config.toml
n_layer = 14
d_model = 224
n_head = 7
n_kv_head = 7
head_dim = 32
d_mlp = 896
vocab_size = 1024
activation = "gelu"
norm = "layernorm"
norm_place = "pre"
norm_eps = 1e-05
positions = "rope"
rope_base = 10000.0
rope_fraction = 0.25
qk_norm = true
attn_scale = 0.382
bias = "all"
tie_embeddings = false
parallel_block = true
init = "uniform"
init_std_qkv = 0.026
init_std_o = 0.0
init_std_up = 0.026
init_std_down = 0.0
optimizer = "muon_variant"
lr = 0.0251
beta1 = 0.95
weight_decay = 0.014
lr_head = 0.00705
warmup_steps = 0
schedule = "wsd"
decay_fraction = 0.699
decay_shape = "exp"
final_lr_fraction = 0.05
batch_tokens = 65536
seq_len = 256
doc_mask = true
z_loss = 0.0001
train_tokens = 216100000
steps = 3298
dataset = "wikipedia_en"
MLP neurons of a small language model. Each row is named by its layer, matrix (up: input weights; down: output weights) and neuron, and shows model dimensions 128-223. Each number is 128 + 32 x the weight over its row's rms, rounded and kept within 0 to 255. Numbers have three digits each.
Before each neuron's rows, "fires before" lists the tokens most often just after its 100 highest values on Wikipedia text that the model never trained on.

fires before: "er", "en", "t", "c", "her"
L3.up228:127157105156141092110053095092129169104204132082127147123126145157117241180140164163175131107099168154094093168144125115135130175156133179119113140120212108103168144118166116163130116132162221152146121086133127095148109091081138089141146110131173131064175088174129138122130201092104156119
L3.down228:116190106131096101139167154098125145165137130130117117139114133156076141106130172137132185109090172147088106159189094103112061139130111121155088134101093104152123191211118138135178097168091143162141126106117097089091114105129145120138177154178128124128138181098126169101124110171143106121

fires before: "8", "9", "it", "is", "ol", "7"
L10.up254:132178096142149096162114100118142135146144103204132136064136170087130117102096144167131103133124156168111153150116123128131124156138156084183124163133186071156125117099141077102158101125139115132132157129181145157167145119092091105096103133124152167173168140129089119162155140157074106074
L10.down254:081182158095049099187180166158121116118076146154148133133170114087147139125164159142102134139109189119152086163149104141108151104106108106158139049127067144130096119059127156154177205117180142137131181106156124082090097188149131170162124167092128178102092155126098119136120093099126143124

fires before: "ed", "il", "ur", "ou", "her"
L2.up398:112122171117057150174106118153104160131126175138202171094148166141092111150132109170139137091129137088118091132127148157079119164129128136185128113193128111112112120089106132217076085152160103119179074060106148139158128081139152126143143132096047189140119069131172152073138178167097127149
L2.down398:112115119138131154167095055137152107184161151148083130131150121176162131142137053203212106155128069124154131112037131125141166157139128132122132087127139133120148110172100120111167107115119131103144093075086142152190125140140156166142110062125120101173126161116163171164078138167115137112

fires before: "9", "8", "1"
L11.up283:091145211145151139103130133159143113124121161111135121149157098055195167130160081106118156155132112172135132147154119078097185153136063128140170107126180128086147142118117069124167094076158118126123072131192199136130117103154123076135110152146232132127106119137111112132127150121096187069
L11.down283:094156086129139130154159143112123085128082102076154188108154112120116129119148176115130199138131056157156188173135125143085135108154092147093182128095134148064159171150115098127132161113162131130123124053122134082117083116115135135142112172091095136107082098108125175092104108151124149098

fires before: "9", "0", "1", "5", "4"
L5.up344:112133147114118089089149176112137092154086144178074078133105135175092132125090063168114079094114062141155132072123137120179125103122170098055125148121098156202203167084148108109103111093110104221102117135146138178088122162137132113127162102111139099131115115090126132145078133149109123137
L5.down344:106126164151138156134130157066114083154086138179184091151116131187136148102099087179139071201148119151109130160139079083100137109081087131154139119106088123125128096135167117109097122120144097141158147186124110140099157098243134177153107141058167145187169139100162159164105157129113114126

fires before: "\n", "-", "=="
L3.up710:078141136101219083152103172104105131128099162095160111223092150111112119184056089153184133070084161127110138097078132181103190148189141143153125113156116128144078131081141180140148119078136102198143127105146123114082135100153120160173124173131108179196085077120116161124052155111042140102
L3.down710:104181148135082121180148156115183148120134159156151099059133076194153129096163089167121108198124098158121109116206100115152139123124125144135165113109127111089132153155078152142213155094136201153136111103142130176122096123140112141104147082088155140100128138131123113111105090084156062140

fires before: "\n", "7", "8", "0", "2", "1"
L6.up450:094108169110145093090138189101156124102144068145094099136079087133109164065112098127104158089100121178178140154117121182155131149120097113095137129125095143086092197099135160119191131139122089171128074078099123176125149117179101136095161065143088099095130093146165159159091132122189139091
L6.down450:181146108158071081098102041193106108151114158132167147139142101154132094082130137126100071165222175123154155095163124221077121171107123172109108138141112149141120110156155122117091136132115135105146161199083139112141092143098152128130066177157137118138134125163145112105196131089100182171

fires before: "|", "|---|---", "p", "l", "\n", "ol"
L9.up888:162099161094113146101111153062107140118169141133090144181103089080107186131112066079120150140147168165092160104102146158088123184113133124077155092128150120183129166133115191105128135135143072175120113147048174127150067130102092194111134150100119116130080116134111125155131146098198182125
L9.down888:129144072125149087106150089100134088142111156134146104155102159108097074144113168146112146120151132095161098116143164151164188126152152150148146139088085115118102154123075102129187102104109171179183103144121135155136091130087102153155101207077111119128130138137155156054114143112182072120

fires before: "y", "n", "o", "im", "i"
L11.up770:124098136140136108146117109057140188153111107139124087073090151119146118128189064094134157131099153107089112118144081106078148132146149142088134177105138089150187098115103200076188185142131131127141118115126136136116107160112076121136076159054067171111147139123171144142098113160143108151
L11.down770:133149119150123145133144146154103178116106177126105124031132136120074143101207048079170176156142208164135110115175153150195135120100112126103164126109061147104144117209117108126115178158112058169107173101116112087114088184187057071203121110141129113105112165131169082119179150143167074144

fires before: "\n", "=="
L3.up598:146117064142068140139040131043115145099163109117094127114136198159131160106092143094218152109128103119155137104133143146087199105206105127132148088139137152126133152134087096124163101099107154121105087003120114116111116124089141112114148121158091131110121099172112180114137110099113141145
L3.down598:123132120141125177175135148152110118146131173118147169111162162196102153087129154110194116127056094086068136074142104125150194123087081145148104147188157150129184120191097086088166126071104128128135104061097148148091118120175073095138118106144107127085112055110132137090149123164141195063

fires before: "y", "0", "i", "ies"
L10.up535:088169137115116148103118107152066147196147085102118109142059153139120091097130126155136167083119117128075101109125113090153162202133105161127067155109137102152161172120147166104126147118130156137111121132171111051103105138154132091197135134093207133120097129158146155168059074156129100170
L10.down535:107150201099115133112107170134131170157132114108110072137110166085134139121211074077208161135100119146122143153126183146127180109141121126150170142102103107093166100147212121092132118122100133158101129140156124184169086169177120093099138131120090102170138135134159181144072131129193125092

fires before: "t", "r", "om", ":", "on", "ou"
L11.up535:116130160148148099137193183133121155094081169162119149107166128107136126101114092120094102115148120085109100130094097161129194119062158122185149200126168089096063096074110103150068158150131104068145097114086144143199121170118156144147100123185137129162056146133106177122089072142146087165
L11.down535:114082121115129106176127154115146135130081143068121134077155097142056126173088112170164142100112044101149114178065184132122116095139101123191149188079109149138117123058100124173175137103060140079085116136152129086126122171144140167161129079159155083092100119122096139085134147115105146117

fires before: "u", "ation", "am", "-", "ed", "ou"
L6.up837:119057165084082147107096108151094108098175032124138123144069105172165148129130104093139148160125125146160125121084162144158072122187196087135176103163132121075138149180088117123146119077124119157088147116097152130136178214103129065152137168159147112140163172157109099086098099110111091137
L6.down837:122144118161086130144100153095118078137180104095103168107165156164070138082120180179172093144117106130117163145121123154118126155161136168147144170120128075131099156123144150132132168167111193187145133131110129079084107124125088069105093204166133193107110147150080112128096162174152144204

fires before: "ed", "ing", "s", "ers", "ment"
L9.up427:137128172127166110119217101097132141088122114118153159132086151184138202101098133162131152081153129096129122095170081164141146109142099090121144113119113091156135079087164079064119119109072093112129132142166219127134159079124167130223167127155146114101109137140140122130112065110150135112
L9.down427:177108163151113157111083118108082095103132131131109109124070107178103148107141115147089178120117118147110139112150096212119105174042169072197129133188106161166140073133087119174114167154145121094071156144130089128134048126095107161035164114131091088123086121143126140128172111163165102140

fires before: "it", "her", "ed", "iv", " |", "n"
L9.up112:142134191159127080105105182076105088127125192138147161171079129129151098140101122063172068142123080125171136107132102158126140102148110154093152098125093139108146186144136125107119141126112120094183117072101187085084131096149119122132107124167100172180124136172144088104167057077105137181
L9.down112:123113207123099185146157143085091135155119093142128068057160077113107081173141175139151148061091134140108149127125122122083137128116143116165122082110187103168088083156160156122163109151105087132136153191111108134104139123174129094191130098058128119118168058148129115123179121100167165106

fires before: "ear", "oun", "ul", "ou", "id", "et"
L3.up506:114123204106090100122106125094104141147136180106159140142130119145139115153145140114129147184118108133205088159107070170175043096131156083128072113127134105174154103141102066174115111079148146114103156067099115144099130095124114139084092130152101125162105098128174165146132110153192163138
L3.down506:112112187161075140125117130149167090144102160062138057093087156081158102072111161178127160062120157126117164145122110123115125083143124160113127084146101146205117091113133078161136152145138116160122112136111179113092112118169120111053152109103136100091138095192140184123137146073111187085

fires before: "p", "t", "n", "b", "ts", "iv"
L6.up819:164092119131123120164111161128119118092104170154157190156107095149149165140126116106130087132183103120115094139116149091066144120149179137143168081062185165132139151149130122101134136132100113100127094069125175164103117039127146115196182141126097114115134057155167136122169083151076091128
L6.down819:157142185130135138096110087079122174188145153147129085077140140114134093109098121071149124135071166158116095116099168130088125109079116129122144094060160163143168145119115114147184107098083134116110157168109168169100132074102125172166153124111128180158130109170209159140123102160100180127

fires before: "m", "o", "ill", "ic", "i", "al"
L6.up571:117118095140139144066128169181140137048113132105124081078146106100121116133173159158157114088143079166136163211185133089036163196077135169167109126078168133100102124126103103152198120066113095134151103081144134126148116041143079123150171156097146122139094099078176168107127136095094150099
L6.down571:149173122132157125125177148088099117091128183112108109056140159102147087145147134126120141092109164134169158131171098081118134126129083174111177197152131095138073124133153128098204126109141124136179162101133131177067142155179103069078085170072117122185129086133115120146146184159089122082

fires before: "==", "I", "The", "A", " as", "==="
L2.up389:156109091108161098144154113088131116080053133153146151184106110100155124165060118160146152104117150157158130112104139129110222110136152137103123125134133162100112175162148107158152110191111111147112123115155167113190090132093165119118120147075155160152097099135099150152118104063089155146
L2.down389:189156172123188083183138094132097144101105109115167149127157093118140074172125137144160136088158101119071120060117147041159183165119063143087096146186132084126117126112100133180167104176122097163065124108110154087102136095107130162119143108072115088177121111140180112120134120069175070128

fires before: "y", "e", "i", "0", "ul"
L10.up78:137104185104134143123117111065135106187065135123085101120135125162123145183147154161036110161105067112111097045144139102117024094152127113108138161111110136170091158107122119099148198093157138160137171167147161120143150131133113118167109052118110171111164141141208136150128087166096112178
L10.down78:064121101069157114171161147125103087123113142145126142122186076129118091147176091069158091171128144154154149107144157124165096131147105156090127105113094085112175088178104130091189126094078166118115137108093170145119137124102104115147080137115091124179149145140162051141133126126173079166

fires before: ":", "n", "al"
L11.up282:100129191083086142074124113153078102158196176085143107141123159161086133194120080154119160155127139146187145130075110130099094100131134190110142149181164145153172149125118165166128158108116100109105118107101174124126140107139118106168139206104145129146132127150076116122085123073129115145
L11.down282:126122155187188074158109148118075100134092127166129172167131078132090135087055128128148119176117094118141109151103134139129076098145180139161124084178128099115113113150157149168157161137093210122155077141099157147107093147118158139163156110151196169156139116150137129116159145149105108127

fires before: "al", ":", "in", "s", "o"
L2.up390:124090137089123135107114109124124059100102124165130164176110159151030120161160106122056103147104084119153113120077100120061137088113100187178155132128101135087156108071160213111084159091133137118106112092136169104184143126192098053136192179174158133124137110117148102059140107121094186157
L2.down390:165105155111112082067124147177130155157165160155157170131059100118156072095130133107151113173117061186067149107179142099061065111151155126151080108133156089159143130096156157199086091135109115105087141127167121128136120152137136135097127160171127076102154101111141147106154123169106145141

fires before: "n", "ch", "iv", "g", "ff"
L5.up760:146144132130169053092118189151166140093084139153142100140136106123142128180133112168137116144123078186126139091138075094155076133153132161125084078119127093158131157091143162095155128149154123130172166091127120119099143104174186104159086157168145114065131072146193090132186116141200110198
L5.down760:129168143160127178101170124140090145192057113147112094082101171113121078146065114135185118098071120157165083093103127133105174114151167102121149117069119122132162091134153185110226121139184132080131142101134153162123131083140174145143134119122154133136117093131146111105182119161116138078

fires before: "k", "al", "ic", "il", "en", "p"
L9.up395:129121123174143134100139096130215186078158112190157132136175053043080120200106089107136092120149174165162176165153120122145139172173121138141143054077122126143119191145132087189186082090117137135153133083118102119102160144089131158155100153112097099105111173085116107211131088103103081079
L9.down395:105209142100098114118140139126161148103105168119124061132113128075141165181120091162150112184105153096175149113067082101124151119169122122066175142114153155088098121089092174090133092110141145125171130080114121193138147114144085110155131135101125116058081147167152161180101176158119096174

fires before: "n", "ed", "t", " with", "en", "ame"
L10.up171:143158086119183115133099136192047151153124146119188133128070162147096106088132153141168079149154105088143183170161104143154132129155141163143180121093155079145158097180176146164164102186131232151131105140077139163137130134123063134173202134126182172112147127121181159126160117080121092098
L10.down171:118148186098162106086169168081135094122169091091099197188119118088094125123126158109075147096141146139101091124107108113150152061190182127142096138126120135083121145173107144157147122122161142159159162111144118084152123115147195148118093111155163102160142175124175095121128119138087168107

fires before: " |", "st", ":", "y", "op", "t"
L6.up750:105060138143144110140122128162122129111082119130131133144142160142123141135122200078130180084100167069137172081070130130072170128034100098127104119092074179159112136121095153121130083139110124152088112076150095112104150122086130176134166140117165146127125146166112095106137169104099093119
L6.down750:066094153145112134111111131104169150147128134090167103154153164168141151152135134126200110116110121100148087081093046123089187129139139108137115083116087129105110096192148061089128080127176106094070104145138089125205139142186098159138137141066117159116111134085167122106175187144108132126

fires before: "ed", "d", "ing", "r", "op", "t"
L5.up882:173115058142135123134164113105120141116107158172118123101176157156119169150086101130123140102099149112108057096153086077086101163122135130135176124133180094131095112108119112167113146092149118101092119118115151143187131126154166107150094078147144111126179084125134139120204144124148127161
L5.down882:097117143152140111149182084066125097076173162085138139120086094108150184124129145161160097107133070116108188115133050131085107158127151124188187138124115106096096119139119077127125173162114163123097152125076073105140138202124133160037150141180130101176142146102099077092144128113145140104

fires before: "l", "v", "as", "or", "re"
L5.up543:129134114081158151150147108126083096062123124191116085091134165147161113139173187101136120119133149086129165149167087145131120056162173097132140094189116096094162138131128122113188117108123135072159145187152075106153131170203122140113134063084116148130152088097137132118132152111112069175
L5.down543:115141152139132133116158125174111175113133138163135145091128035160112112172123131064050174118158069153129171124152088072171141116176069137085141119111130133143125142102157130157139134156205167058134100141167098130111096140107119136154083152065119150124149133171133139070111154108130115136

fires before: "k", "s", "c", "ch", "g", "ad"
L3.up175:130107166115167092072155093135125118126170164119128131087049112155170142138094122154139110066185120179153093118069069156111134116154117126111140133166119126141212159102135159088148110128136107179111137100119160146123150112109146177111136134099154155164156120145176132091124137142133169100
L3.down175:126112065174118164103137122134090175187134117135114125132136082179139129148193155176118161116102170114104121177111197116052148145169065077116103111088130210116141084137131144161128059166151108144133131159085122078153138132118102111123153109084101103122123135123103119145115162123166144122

fires before: "as", "k", "v", "f", " as"
L5.up393:186160141063153160128171104183122168150127170156135136160117172094128134141139138110098127082123130107149146180124146091142104053105100109137152104221148100158187166140128132100147162132150143118136087096160080131108101148190182132135196118121086121179134105087128168147118097097147145157
L5.down393:135105140132082064051129109121147139132156214126127148171146140144161115125134180155119082117149062157144137156139107055149093193170175157127160120136147127167159088182176130119179112180119160114146137042138088138077086162128147100119100175103126105111104134118141098086115117141132129097

fires before: "on", "ed", "e", "ing", "k"
L2.up660:149135090108164111110120093075133162066098188181123075108147162152088156143120115101154140130122145102153137106134111055128141096161114166133169137129106041101177159101122192106121144117104125068073086078151162148206171124091100138111089134157094171097153097150146124130128056191183079136
L2.down660:145065169147103100139108128157148058098103140148141100096081142149129160109136144131117089144114090112118193111135174062178125152113093102078138155146136102155079179095121110117110139131133190082121139167159136123143117133131113120190118125110097171111078169190067137157118107193090113142

fires before: "\n", "ing", "|", "|---|---"
L11.up563:184107131157162138219131098108153157098171161086035158150164115117126107165143098119113095083166168130089135055135124102114103161147127136088143173118126120144073139118175150122093146131130126160096053135144157184133158101071183132135113085080184140165084140084115194176107132093110179084
L11.down563:108104148073144139103150126102158140108147190082112145125135121166103110101165141179174154167114172141127064106112131119148146117095159188084123170111155061161133128141162096143144150112121109106154156121183109110137121104129086160182107159125089126123087078132164183109116137165134082115

fires before: "\n"
L11.up380:158105158084134157158165140102196095172164164128086152111051172099116120135159174170154069097146156115074155108144088141095105169182098132108166121125107128109136170126163097083137160151091119142133063109101142186098155091114120100092091089187142091115085141118140193157108177101159130090
L11.down380:182143048127145134160155166068073112172184134098119153086119113103156077084165104078081086142164147106128158115136151164149119176122080077142155111125166145119106172220112119096120120136107135126095096145119111139125126096142126233052099170141094174167052131187102157139140099112116177157

fires before: "ear", "et", "ro", "ec", "oun", "ou"
L9.up790:147103160126090130195125136127122124129146139164189116115100156136136095187156127186117163141157077071144153106206091110121116126133131090124130129184147176143110155140097084098149165080122125124106146133164126166172124114117123137126151166122132106068097150082124127167140182125196060123
L9.down790:142127099095097147140116132079105142131133162105090093122086196111143129146142175172089110169137084084148125154132181130133168117148179125142110176192099138149115137104108190151152100088123107102174095115194094112167171166186135136113145156138171076148137147132123131129133119126131061102

fires before: "e", " is", " was", "es", " in", ","
L11.up181:139118110165155131151154123076105223171125143136145106185116129099112073147095101064158141111191178083062149209120147142112128111090139189120104138127148162121125168121123161121124114135127123125111120177093110123139170122105172131124104129112134128173158169090100146103119135164146101093
L11.down181:119179094089136134152180187091157193145159069141145156178145123182131145132102160079166188085129074137139126098105115148117039129146105156115132147071161119098152144214118100117127110110169131137165129092093131068159097148168102137091156117175099141089112159142183128145121057124171112120

fires before: "n", "th", "w", "s"
L3.up782:120122130184102109134067161152100144157166142121147099147118144079106191146179046125124112187132146144134161118100110113109119122071135157088173088160128140122109097158118150156149128174127108153137161170173134120129121120160105078111107210135169144120108090179167122124128138095118160179
L3.down782:139097107095112136126061123176159163138163112086147082155087140165155173136175110079144148227111099158111161098122127145133147116089148130137094144121123149106146091099080131097091091130164146104190091114100135181160115147118072083076087138169120133170073033102107154136145118137123148143

fires before: " ", " the", " J", " D"
L2.up543:162157161093136138132124136122146112072161108123059109058122157151144113074081141118111123130123116133171143191131115131120075135137138153167116130190105133127146104117141129095132077097091110125065138163103139116133164094133114182157176111076135115167121091103104132179126087119147141123
L2.down543:148095106096099172131184152099175134180161122094149141117138091139074114115151112115110181134106153162067137135158205102169104128159164135110147153158117157148145061109131135168090063122076117127105146158145121108117156133167092141134136103127090157163122076128157097161118108108177164139

fires before: "\n", "|", " |", "-"
L3.up92:167146170109155140117125173073150132162136155157158156114104154074113152164104090110163083080084137131110108125107152172092148089131161169243139150156160169147106180112125144091169132127192078114077175100134139122158123101112183159152121105155190188141054111143156155169102143105152093059
L3.down92:160162160139107140133141145084124100160144128107135164097149147162124148130133089122134132158162130134160119060050145174155162142123074118101146114163202123110108166129143140080163159099101122101108175110106086136179115089069187176114046160132040086158150145135117170129140137145142127099

fires before: "i", "y", " ", "z", "ies", "ent"
L10.up338:085121091106128145090150157147054182152175115146127127126106129148117169105156075174138101088161127094109091107105144178068158106164203129122131136168179107123167171217154133127115085132099164080101130135123152160125117156113038122126106134075078157104142137168159112193116135186116133123
L10.down338:142090212196090127140112096162098114147153111162164166172128104161143096138213053147075095168130165109148114130142100149112160105121095139133101133078116106094115128113104109099147159119149070150144117109081175131136030129132050101102129086130163126150130088164162095132121140138181111136

fires before: "ation", "g", "ing", "f", "ame", "ed"
L9.up890:077118082121069120150164165110104141146157125052175078182089157114134120119138129109079091169155191138125183089130137127193113186150133101105164116164149142092085170091072103129101154143126053137077137137099170147137136130175117079135134073085124118141142138132122108144081145095129137126
L9.down890:138176129140083109111093111137176128114064082084095110142145149129163152103109083122063105136167126107085168087122129123139121137132163138126152154169116184095124116124105204099131129148122122123085103176114125105094085134146077083080152129115121187157120127193149153107108130112111200175

fires before: "ect", "g", "an", "o", "p", "i"
L2.up76:085097108142168174154086073186107149103163094113132134123148107078098090096146159129146129112115134115143177126081128116144131115125145152073130073142140096087138139109122112025105124062223070151143097109126176096176070061182147153130149080148136086132123172110083123137166166133153079118
L2.down76:149065149168109120145094110189153108136111116089113061111149084150110137142173121142084066238096126101145162104141136123102089080103112136052095125142066145141131137169169127158136116117127117180172103065086166109084138160148134115117185147156139086135087089123158163121166105107103123115

fires before: "ow", "o", "an", "ed", "os", "or"
L5.up576:119120105158134163160113141196043102138153108149161123092125144130062092179135188144143129102114134073098149118111159136144139074161157104117107110146125094100139131156115118120146116093180149180167111087160130137137176047141120131131094160121120148090088079150125125112120153096118164172
L5.down576:126115118173140062176083126189133118161107041127125088146106120113183048137138092191104157093186105117159145138126097084146138118173120118185122155130106173120122130087089131169148174132113056126148065133134172169142112105111115162112157122104135141123141107108132150122167130093196155051

fires before: "her", "al", "en", "e", "t", " |"
L6.up853:134163092117131111168081130086153086132095117157096110132048137112094132133170135171155145113138106191125148117095107122103054180106136101180104132133085132078157196152147137165106114176142131165132104111155183124085145120118083104101148141173238121101119203117095126127145080168135138128
L6.down853:123084122167162145106137101105143182161090101159153131094118080109087191079143109116092142104080122181130089106159116102127155144132129098175134123170157161157180132177130122148089140180116081134132110122150125106154088229146211097142136158153122124162128122114091134125122128176122080139

fires before: "\n", "-", "W", "The"
L3.up611:136112158156179095167197174073094139148135164139091146157075159112104110189148074124203147097129133156066108055104127151143178174063120122172103128136124144133181125100111134116156081075137069128108130113129146081166099121143160127132143125084151121151121078089173098090089133065134145120
L3.down611:124084089126111170161115099158145126212149144109160117123145127171116151163135187177172179175170082103060129085087175128164161138089093118092119113141166127106138115154152108123134170097170110167129138151139144109161100153117075151092052092078111120183061145193126108140101077108151084100

fires before: "ic", "e", "s", "ch", "c", "l"
L2.up73:157184089150193089087114157112154156147179141092129102121078119130160142131128097129130133080183152136135132130142084109139086137127147093129104089196143129143125117146166162162117090112081165144113142108180094112123095152087191160094145153112132056054086096145190128108152181129104159115
L2.down73:113108152184124118088163150106150136115146097123153077120130142126084105106154096201104203124083175143187071146125132070159143122151113137069121144165158151105127124147178123192125133105082100099097108122179180123196144151077144164085132160116160099130133177140112123089182137076093119140

fires before: "her", "al", "e", "t", "an"
L5.up294:152137057095126136114156079121147085073119131197126148130131186161141126150190159118138171097164137140107110175090098228117090156133152061170074143157072123137155111189172083116129136083094104130110095122126131141096134107145118101066147174152157126127103195139106133177198111153111106114
L5.down294:124132140154086094135096124105103131145142142108067085172144119089142211077137070151095125106126119128081014079076146136119144046108105127108132151130154072158076140128120191114166153116126143169149117148170135094138123156059090128093123111125128122148111120163168157163171171127155114159

fires before: "\n", "-", "The", "===", "A", "B"
L6.up691:199115154106145090207154181139136134139095089139110196115090178098135121149058100101204114108113144093128149071127121144099138150155112116131159042161120155169139128129130138104116115123148130105094116140139174098147140121035090117152142110111152095151080124121101158105178133094158082177
L6.down691:164128086173132174142177137083166186185171158135115110132162185152133120071067128054142165145180131069086139084134167112147181129152132124129185110125170184111092173119159167080204095083136109127105161133103140149134100071127089128124078081101052127195099139134117140104146115067139153130

fires before: "\n", "st"
L2.up24:130133168058151107116151091097169176093098094138065157069116159106115144139190187122181129082091117111178153087115098129066136148107118120125066093147100128128102146123113133068133105119127101154082070056063172138103108141075154081117087130156126075139159134098121138120166118082126151135
L2.down24:134118133190132171151130140140138205130173114053087133098158111158154221111092113130181116170092168082091094132133118055143144140137150117135061131176162094165195184122108160142172106125126154078079145102151057141113184102130106136132171123112110089162154030171163148070159164154119084124

fires before: "ic", " |", "n", "ing"
L5.up508:153160107126130152109112079172173130101085094090107130115146157109086122193101048133130112150145110168139136119094086150086060112113113132079176127062128135134177137062146101144139158118188160103135129067073149128101151126126089130167099234110175091138079147140093145167155117143119098140
L5.down508:148125149092137131129111186073199162133151118162118111139120131126055162141148172130119108146177146162174077130073082108134125186161164089180192101158142057122145165115223135154098109183113136155111132135110135137142068147112136085096177162068100127123109078110164155151137152158135091168

fires before: "ear", "ou", "oun", "ing", "ed"
L2.up828:085115169144115101181106089154105144126089154118172188102094175093162139121159091139125085185114094123172105141123079127122135174141193111144068169185120171155113093117163122101106166107173149128125195057118164147117148123109098131075097099112125090168156167075072181182106162092122087149
L2.down828:106139142127124148147090054119175109115137159059196084122112176142189109131176084159080115086178154151134156118114155080151109116093167142167077147167109145136139127127136160111149160133138130108122157157138160143140131105135077150129088205119143049160092163155133102147078107109194197119

fires before: "8", "7", "9", "on"
L11.up654:110187125130117052147189098134134116152151144100133162142110092149212155128127163138159077119105151160148081129161145142165151114150089089148105176104165066082130144066118034119100100080127160070143153094152150159146143131112166151144116067161197155136169077105094103171129135174096116105
L11.down654:187096108135133054132134129122156118147085130154111124035130102118177113128119184112181118132144145176127103167089132163116146121090071092187085093155102145084065146137053115109090124118183136093083108140137105084100140146169086172106094089147092186148189069139183141134149164162144162132

fires before: "il", "her", "es", "t", "o", "ter"
L6.up313:064076153137093129137180113131084106141117172164127171133170120177133121138148085147174163078179163093114106178099067154132116194122102153172147114112114133105153095129179107120066135147122087177123102121101176134095215152127131167162126122133112175119139100153132132135092098099145124160
L6.down313:123087172176096193125125070129147100151129134184115188100140112105118100130118095163180107151111073134150138147076119107120172125120161121130114122090130189112102116117127102095096173163120168122106048079095162071173126161129110155063175141110139111173141142157117147090091124138082097117

fires before: "e", "es", "in", "o"
L11.up353:098130122152106123155102116078125126167164155131175130167100137124121158137100075145128124122116122123120133171086114097100088079077131175126172109132140150164119179118161156105031091102143120168115107143123084141109091164110186129064192135215101144091089108076068102132116126226089086123
L11.down353:117170095125117165125088166121119116087182103081154072088125095156129124147139134165108144210135120144130123130138105084157141148115134145159165139088133113109083165067142160155128151131151204094014123070113129150130151140150148145079158134174134162082153107165088126113171103111171129154

fires before: "ion", "or", "ions", "ive"
L11.up778:135121163133100160075160139119084134173201135174132128124109150152115151120168138179078115148142101117185113129180063126122066151144142096165136226093114067145167163131142134126055105124142176214110153089125101081107140138114114103151098097120153103077156120138147154132131146122161100116
L11.down778:085135130138147078096138086144081176156149202153148113185086121097190118142071185174126100150105072139117129134160094176069147097084153133139149151126133139164143162074155106161127111152152154095106100143182170188099130136142122140101079136139124155127142054108129159092148119105155066175

fires before: " ", "g", " the", "v", "ter", " J"
L2.up842:154156178147172134159141151161115150123168110107129141112126082132122082076057158146103105148114108120126132135123155131122166176195142184142095199179086151139148107141158166165090190097119085090123122127111139128072152135113087091175138149129072181166130145141143122123115098136106147137
L2.down842:122137072108086146134106084113133220149080105135167095161100128200042123106072156094163161102134131196074193079150197155129126081115165140112129119173121115137136078142111115145198109085058154091098197085102109120120149134110131058097121152133135142185115172158157081123067124105104099121

fires before: "or", "ed", "ment", "ion", "ing"
L11.up794:161092169108156121135229085161156159105153141114150096123128164066103139139119135145143126142176108094128131123152116082133087126163151150104138175159123122156155138111126133105118131139143128160152114129153135090108130116123176154166050090101147149050181119108128134115198119094159138155
L11.down794:154098171117107131106149136108132135107176142162183106119149092128108156136097115153112143141135091099119088118082133184134118116127233083126145100121106168117067118128114117085090121192171103099126100136154152121102144117072144134093068139146096177132131067165123117157145123114115089118

fires before: ".", " in", ",", " and", " to", " of"
L10.up25:121111102142139083055072126150111112148186148116177119132099162154085123159130146080103189143186140126085214184108129136169146120169167139100128133071150106139137183139121123109112111134142134136101123108148096099096154114111088122133094102167100149119128132119192211160063132167081059107
L10.down25:151161190143142134128074128078108114069138114137130190126124109143148120129177155103186116103055081143182103198152122158137150123135112148113134201146225110133138065166134142112112140100182161088121167161115147147112086113106112103111082080142121147087115103128135112141187117110171118093